{
  "n_layer": 11,
  "d_model": 768,
  "n_head": 8,
  "n_kv_head": 8,
  "head_dim": 96,
  "d_mlp": 2304,
  "vocab_size": 32768,
  "activation": "gelu",
  "norm": "layernorm",
  "norm_place": "pre",
  "norm_eps": 1e-05,
  "positions": "rope",
  "rope_base": 31900.0,
  "rope_fraction": 1.0,
  "qk_norm": false,
  "attn_scale": 0.102,
  "bias": "none",
  "tie_embeddings": true,
  "parallel_block": false,
  "init": "normal",
  "init_std_qkv": 0.0174,
  "init_std_o": 0.0037,
  "init_std_up": 0.0174,
  "init_std_down": 0.0037,
  "optimizer": "adamw",
  "lr": 0.00065,
  "lr_mult_up": 0.626,
  "beta1": 0.95,
  "beta2": 0.98,
  "lr_head": 0.00354,
  "grad_clip": 1.0,
  "warmup_steps": 580,
  "schedule": "wsd",
  "decay_fraction": 0.808,
  "decay_shape": "linear",
  "final_lr_fraction": 0.0,
  "batch_tokens": 131072,
  "seq_len": 1024,
  "doc_mask": true,
  "train_tokens": 1316000000,
  "steps": 10041,
  "dataset": "wikipedia_en"
}
MLP neurons of a small language model. Each row is named by its layer, matrix (up: input weights) and neuron, and shows model dimensions 144-239. Each number is 500 + 25 x the weight over its row's rms, rounded and kept within 0 to 999. Numbers have three digits each.
A block is one neuron, or neurons of one layer that tend to fire together. Before each block is what it responds to, as a language model described it from the Wikipedia text at the highest values.

Responds to: Fronted clause boundary. Last token of a sentence-initial phrase or clause, just before its comma and main clause: "In 1989", "From this appointment", "Recently", "If he dies".
L8.up1222:479496506476517508502452529493527502523486513502486490486504524515493536495542470545527503507535491533480484500536487517487551462498456461483529470485508450490480525505446510461559490526520469489502543487507523504495507508521486500505536486509468453491484556526509474554456476450514506501

Responds to: Year-initial digit. The leading digit "1" of four-digit years (1996, 1610, 1952), mostly after "in", "mid-" or a date; weaker on sentence-starting adverbs like also, generally.
L2.up19:461487440529553467489531516521560508519494478487487498490500501532507511510501487531488553486480504479536499436495497464480487496474471502539497523480473505487503478501486526453504473485491498511533498512520501463511505553508484541503504465504452479495494520514526535493514517491514458514
L2.up410:494475527500480481487503494508492489486533441469468486515500468549465479480467464501504523516460486482478500461513530461512523486518474505507478467533501469509548566537525477497513499482438499464534508511486462493490493525536518516525515525486491479543505540491463478523519509521523481538
L2.up543:473529460532508487502492530496508549467517455456521502501491530537519538532502485512500492506497482493520480492559547491515495460513469463464542495481516513534560512511540550502517493468479508486509517471463526478505527526505509468475506456494463492483514540515483482510456503463464438505
L2.up726:517533444481535508558499505522477464470556454504516513491497472507538544464481476516481492497490538502473537489476495502476509531456508459512549481489483481531489528458506519500499460504505519476483518492479537502518488532485516523501511500503477466508466484485468502531501513488506495521
L2.up1008:518478487497524458554493525488450506536536501526527509479485494506491522525506488519508465492481489497521508504528477503494495494491488515533501501548486551485467524542501505549510512511440535528486465532487493505482483479528508470454527495529466494494515485498483471527443498549511515499
L2.up1215:481519513531545515514548521485491488500530482510484513538508482474512505476530502471491469453467552527518518543500472471500536535523453465456467508498480508487523559470496502469529462507500537508502549479492543506444530487502499507497459537481498470541484510511505488480472486508522551488
L2.up1546:498531506526483497463457497468495501488541483521531531461481473504503527537484483463479554468521501485533511477531498472482552481541490478513480483511512538500521527535509526482526465523460463527505514507505513538458502544517497526506459487498460499480506522510529465542470495477557525501
L2.up1932:502525442519515521523504501544499470507481504494529488465491511529458482487485469544507535506517565483527486520563503451464524502467496493515529518465575477493511463475465463503487519472547517510488488482507489453489516541482497511499485474499474511488465526530511485482476480537476488488

Responds to: Digits six to nine. Single digits 7, 8, 6 or 9, often a number's first digit, in tables, scores, dates and weights, e.g. 7–5, April 7, 94kg.
L2.up29:498490532516520500510504475514537498458508487443472506506492508527516496508513502492543469473482461511511497504494534507468511518514492540485487532465537503455543494497536470497528487493496494552479456473512514510504523531520480543520506473492500502517506508448499509531455497544508471465
L2.up84:521515476486524489538563504496533497482449498466513488509478458553510500521526513484523485500511515558498538491524542486526496520487478527471484521471496494510528513462480478552503463532518475529512523479493465491515491551538454485485511491523520504486509515540486516519518516498486466500
L2.up167:541509468482504517564475524484508469503500471427472518472492473494528495478505509494530511453541501551536542454522479481516479511486465533531543478502476474479529532491503506483467469484521481492546478502471478476510530529498488510508494489496498509514496525549531495559513537523471480508
L2.up196:476466488463482500520506493492464485526507470489505515500480499523488531506513453521500560469505467534529510470521478489520486512501504474493447532511499469491469465483517500485483498475507498540524468541527499480552440537509504450499527462460483486527496530486505532531491528500531488477
L2.up318:470515470481512506498467544497490464472474479475523503509497481541527521499493502513559522490511534505508542480482468487502458485484497511501546484493513473481473552513550505514491470471500507499502496496473486508543520547474493478500516514527493484462572457557447495515470524487514514539
L2.up916:497520472521524509507504556498553489510469458464495504501504502481520501494513540479498491479497527517487541470461506506523554504490483409472498513485526504473552482508505484487532488495529509461513487482491436512465507544498493481513510492513514485480505495500482504524494496517511499500
L2.up1094:497484468497510559531488511484507490498479495497491480546477524487528501504486497495516508461481473530500499456482529482541534555555441461522499528476499471469480467513488521479489468490527518483521515487469472536488521530548484478471493525496504504490506497504500450519508485510476512518
L2.up1962:508496487492497501514571493497483483482509486500464507453488486479518515523475498486452486477474467483470518494488517507507477515499480485502511470496511489486463495492448500502512488495515506521516523486496480514500455527490497542472495450526507515494486520504513471539561499493485509477

Responds to: Word-initial "re" fragments. Word-initial "Re"/"re" piece opening a longer word or name (Reiterer, Rejects, reshaped, revelations), plus other split name pieces and table pipe cells.
L3.up67:489514451488492508493530522508539452483532479474513481535487497498528536515507520529488555526472471477506535497517531520492476490506505465517525538499479511512464513476488551480507454491513495500523481528483520441519472540519494474435506473477467464496505498471504490500487464528495521470
L3.up120:456530501514455452551547519512507508467495444522467452522512525526528470508522509520508476513474481496515501473519493462487513481540503485520505518507488502515467467541528507497497506492508511500516469488483497477520473501503478529493529517519495499505488475540524516445467482513476497535
L3.up271:472507474461535486514511505522516475487495482522525500471481498538519477524497485479509482502474496456498465490557509464524511497453482475526510509480497503521509520506491500493474445495501491503515481516493482467504475478494492523527477461465485510493461488475468514471500528497511484500
L3.up657:473489491498535485505525492522529509535509487504477491508487547473552480491494534565514538530491437513523513448523495515512500513477469430518480488476455542522468504488539499440475470503495511488525484505431554478511511514503503509483503461525517506511461578503494521485486521502518516480
L3.up954:466515507512530490487512535531487503488515473501499478523462504507521486487507532516440543498500476458507544512525501498510508480513493481479484497477535512460464512510519537449524481509473476485499527536510484470474494480516494482508496519524496463455466505493484492480491478463482505491
L3.up984:487498496461473473509529474540486507484518468440474468511496507545492509507480523527495485478457523499513492524536508486488490477442533548519523489534472491568493500548539540461466473503515507511486459498495543466542477493493478502498549479529474501543501536487521493482509476506486481510
L3.up1148:468515474449507481548480464515462492488541543474538448488497496471486499481546508501541569521466466481545504486514521523508478495429476495496484498526437494517485518481497523499464483569517528492536459545487538490520470512515493503450547485504501501484504502513517495492535499506477486490
L3.up1548:492517430516510515528535512567498503503486467470496439485499509511489482576501480509553508456514492470494514436490543492503502477479493474510499557493522521447524517437478494507541480507504479530524524478496524477534479517513481507511519460554482449484494490519528498504509491489502503462

Responds to: Clause-opening subordinators. Prepositions and conjunctions opening an introductory adverbial clause or phrase, usually sentence-initial or after "that"/"but": after, when, if, before, according, by.
L2.up206:506477509485520480509467528486516518504467492486443506494496491518475471528490524475473560506477515486500428530528545481463505540490483547512497515480506546504524487546485506461521495461503484478470460530500525503530536538519459489472528477456466561540522479457499514505501512535475491526
L2.up261:469510477509523495516459493483484502469494506504519500532477511507446517515477510511519495494564477474507521504521509507481504513504474511536477493499538490482509512442523502476483522538471507489539494518506495495513453513526513550508516479510505489501513510505527468491495543487459489499
L2.up677:504528500489477467520448486491493507440542492491485528483504537554533483524504492467500553508510499504522488518528528482503513538538491510496487468501504518475470527459509476468527496489476544492493477465486538455509459534466479542506548470507487505466477508489505528509514500485501498484
L2.up1030:490501491517469492535452500491540490486518473488505481437507501509504524525516500475510542501492516525517501494542498473449503475500507490463471501518516479484484553535505533493512545447487500510476494489459494488490494536480500478455513497475481509496498512509495527476488482492451463461
L2.up1075:476482488487485491547513542498496499477485458463528517514492519502466522506501496494494522541549463547528530472511493509509523489473504421489457460459521530462482537508476558492483512489495508517460539492534488508488531490489497493474536470526496512506494516490512480464485498468445524499
L2.up1361:480472509497508467512492525492480496476488498457497494491525502533490503510515507485490515519494511525570468521495470471501516525504496494539473517478551517461464529503509520463483493510473539515519463543457511494481471529504490491493519454526476489527540487485505492488514504538540484457
L2.up1774:487469485513542477507484522459451481459502500461511493465518480501467495531499495492475529540462498515492508481545510488487497515509488528507497478480515525443500489500511514520518497511489553492506523513472504459444475527485491499458521478501465552511503464469512508438468479482511493517
L2.up1909:493505498501504491517479490498500482480510471524466497513491492525497496545504482447477528460490473468470460523499546503510500533548485493506525508513522485462473502553552543489524488435514481505496498470511500483525516519495470523499470472512501539497505502472467501527528496542506480497

Responds to: Temporal conjunctions "After". Temporal words opening a clause, mostly sentence-initial "After" (also "before", "when", "once", "prior to"), as in "After two years" or "before turning".
L3.up54:456506489531486464503514527509524510463516481484493482502457534496503483514478474507479504438491468494513478476489503488475549479493469492504498528482566488479485532478500496501532504492447479522493479470527526494495475458502482524501532507477513491496495506478532481522458485507450506462
L3.up62:470561507509552499516500510550497483501565514484494446493498518504479516514460513530491475507499537510510501472538531489467540469508484499489497482496500521483508515545467497499464506524453509460512498515506523484503537518481489437499538522514516458539494548479485554509504547491479506524
L3.up766:447475475534472478517495498546515497412537516522475511548482501567515542534497520499508492456478494500543485504517520466521520480547508522494511477514473513501547543523553517458516468504504463494500498533533510505518531548521463480519532497505487489494480553511510514537463490478522493577
L3.up1251:437472499532520470518479486511476512496515508474520530441486497540513524506545522512481487479476497483509474487499524514494505505540508486492458484454475501485478513514498524454504501530468547555516504552511509464511476515535488536513532489493507518517510496563464503488498504500469502463
L3.up1594:474531516500528467522479492533516545513519505481517514473476544542460527518506520528488508538491497492588466457530511505484500533522486510531490492545500497496469537507528531487541492512478467480508465490484497479510512507506488488511522503487430481534495533517489516466466534488475524453
L3.up1681:494489435465541451525516509517520484433514494548521512501515512500500513506515506478498456500505503448474530537544480502488509481505490518473525526489509503540503509527565528528506538490476536487492488476509505484483466487499484489507487485515478491477479493492548508522502520485426514467
L3.up1805:482510489485532479533548519494518477494495453505498505492499527513502513497453455520546506470466479472524511475515497508493485521484514500519534545492456476478498506518499505468477488526504492515528509506476533493497520518536446475486520509464478483512487510516507469492496516470500509525
L3.up1923:510502487482519492544490526524505517475498513521499503532476499517486482483536465484536535452531532479519499463489476459487538515511505473528475525463515438476485503489478524526501473537443504467500460476494457523553475522550470544480522465505509501489488489533535480521502472517530537509

Responds to: Digits and section headers. Middle digits inside decimal coordinate or statistic numbers (e.g., 46.342'7'78°N), and first words of wiki section headings or table headers (History, Early, Gold).
L3.up360:489478487500512475481528467492458520496513519536475483509520488543520520512468526500462486456508528507539482504494477456489508478501505527488490489484505511495536492476533523466514513502464491502536495502490537519570481562517468460485497480496450540508502516506496521507506524551494477472
L3.up451:471495502497502488530498565524529435496551508480499500535489533551506520544498517505476489461507515473493502500527528497501522479472485533499503508502542537510510503496551529507485478498479501484504518517493499485521542468481479484526488476488460559464486517477473534518457525531510475537
L3.up716:477530461498528523519499504512499463462531443484458460510501504502504504525490511536437525507531483491497460496475534443489524505524540535511493513520480527527526503507512489494483531498505490508508476456526468484467531536501507492489522519566510466529500487495514527529453512497486531503
L3.up857:490557467499522501511511515497463503485492499493489507496497519517552512528473473544477511491492491479493465490510475509515490525502485479534494519536507499522522504503528463509533465501489541481554468448504497482531523500489498502496513472487477486473492526497487499451527488502496478535
L3.up1004:495499524493500448493488473469493473462548505453485463504493532505524494499487468550547490522502489478493527471487462527526497515490515507508513499493502507546523538523507509529501489521529490462498495504480504516531475525481489501464538501527460456449471552502523520461479558444487505536
L3.up1914:525519513520531479497497520487463502511477500493538453499519537495443452493531504541487476530490558458485450498497498439468501503504522491506524544484480485503495516501524491530541519512487475490490510518479517518518496492512461482514526457492470501505487526527488517574502478530478559480
L3.up1988:506542469507546421469513509560524473451548503510483472491483509522519552567478490501504498453485495468524470496501515504499495503495546535477494543494533508528516524503508520485517488478479522500501492521472476488532520512475485481451480509487503498462476479465481472557452495492471483498
L3.up2045:480461494501512450510541510517462472433524466511498493508514532499534506506488522487469511513480492470477500490534500483501455438530516525495524505525487535541483476511523490507491495523496503482508513473507480515524512512554489485458535482502448496499462527538455469483509500518501537509

Responds to: Name-opening "-e" syllables. Opening word pieces ending in e that begin foreign names and words, such as Ne(ftçi), Be(şiktaş), Re(iterer), Sze(ged), jal-ape(ños); also lone spaces before numbers.
L8.up56:463465457518509481469507503530488528505508502487506452493556535510489484567503497542484541495486511480478487465506544469493504496470489472507508490502518533490523538499481494502518465497542527498532497506492488531523528521483505492500539435487478457488486501514510502502484468505531510532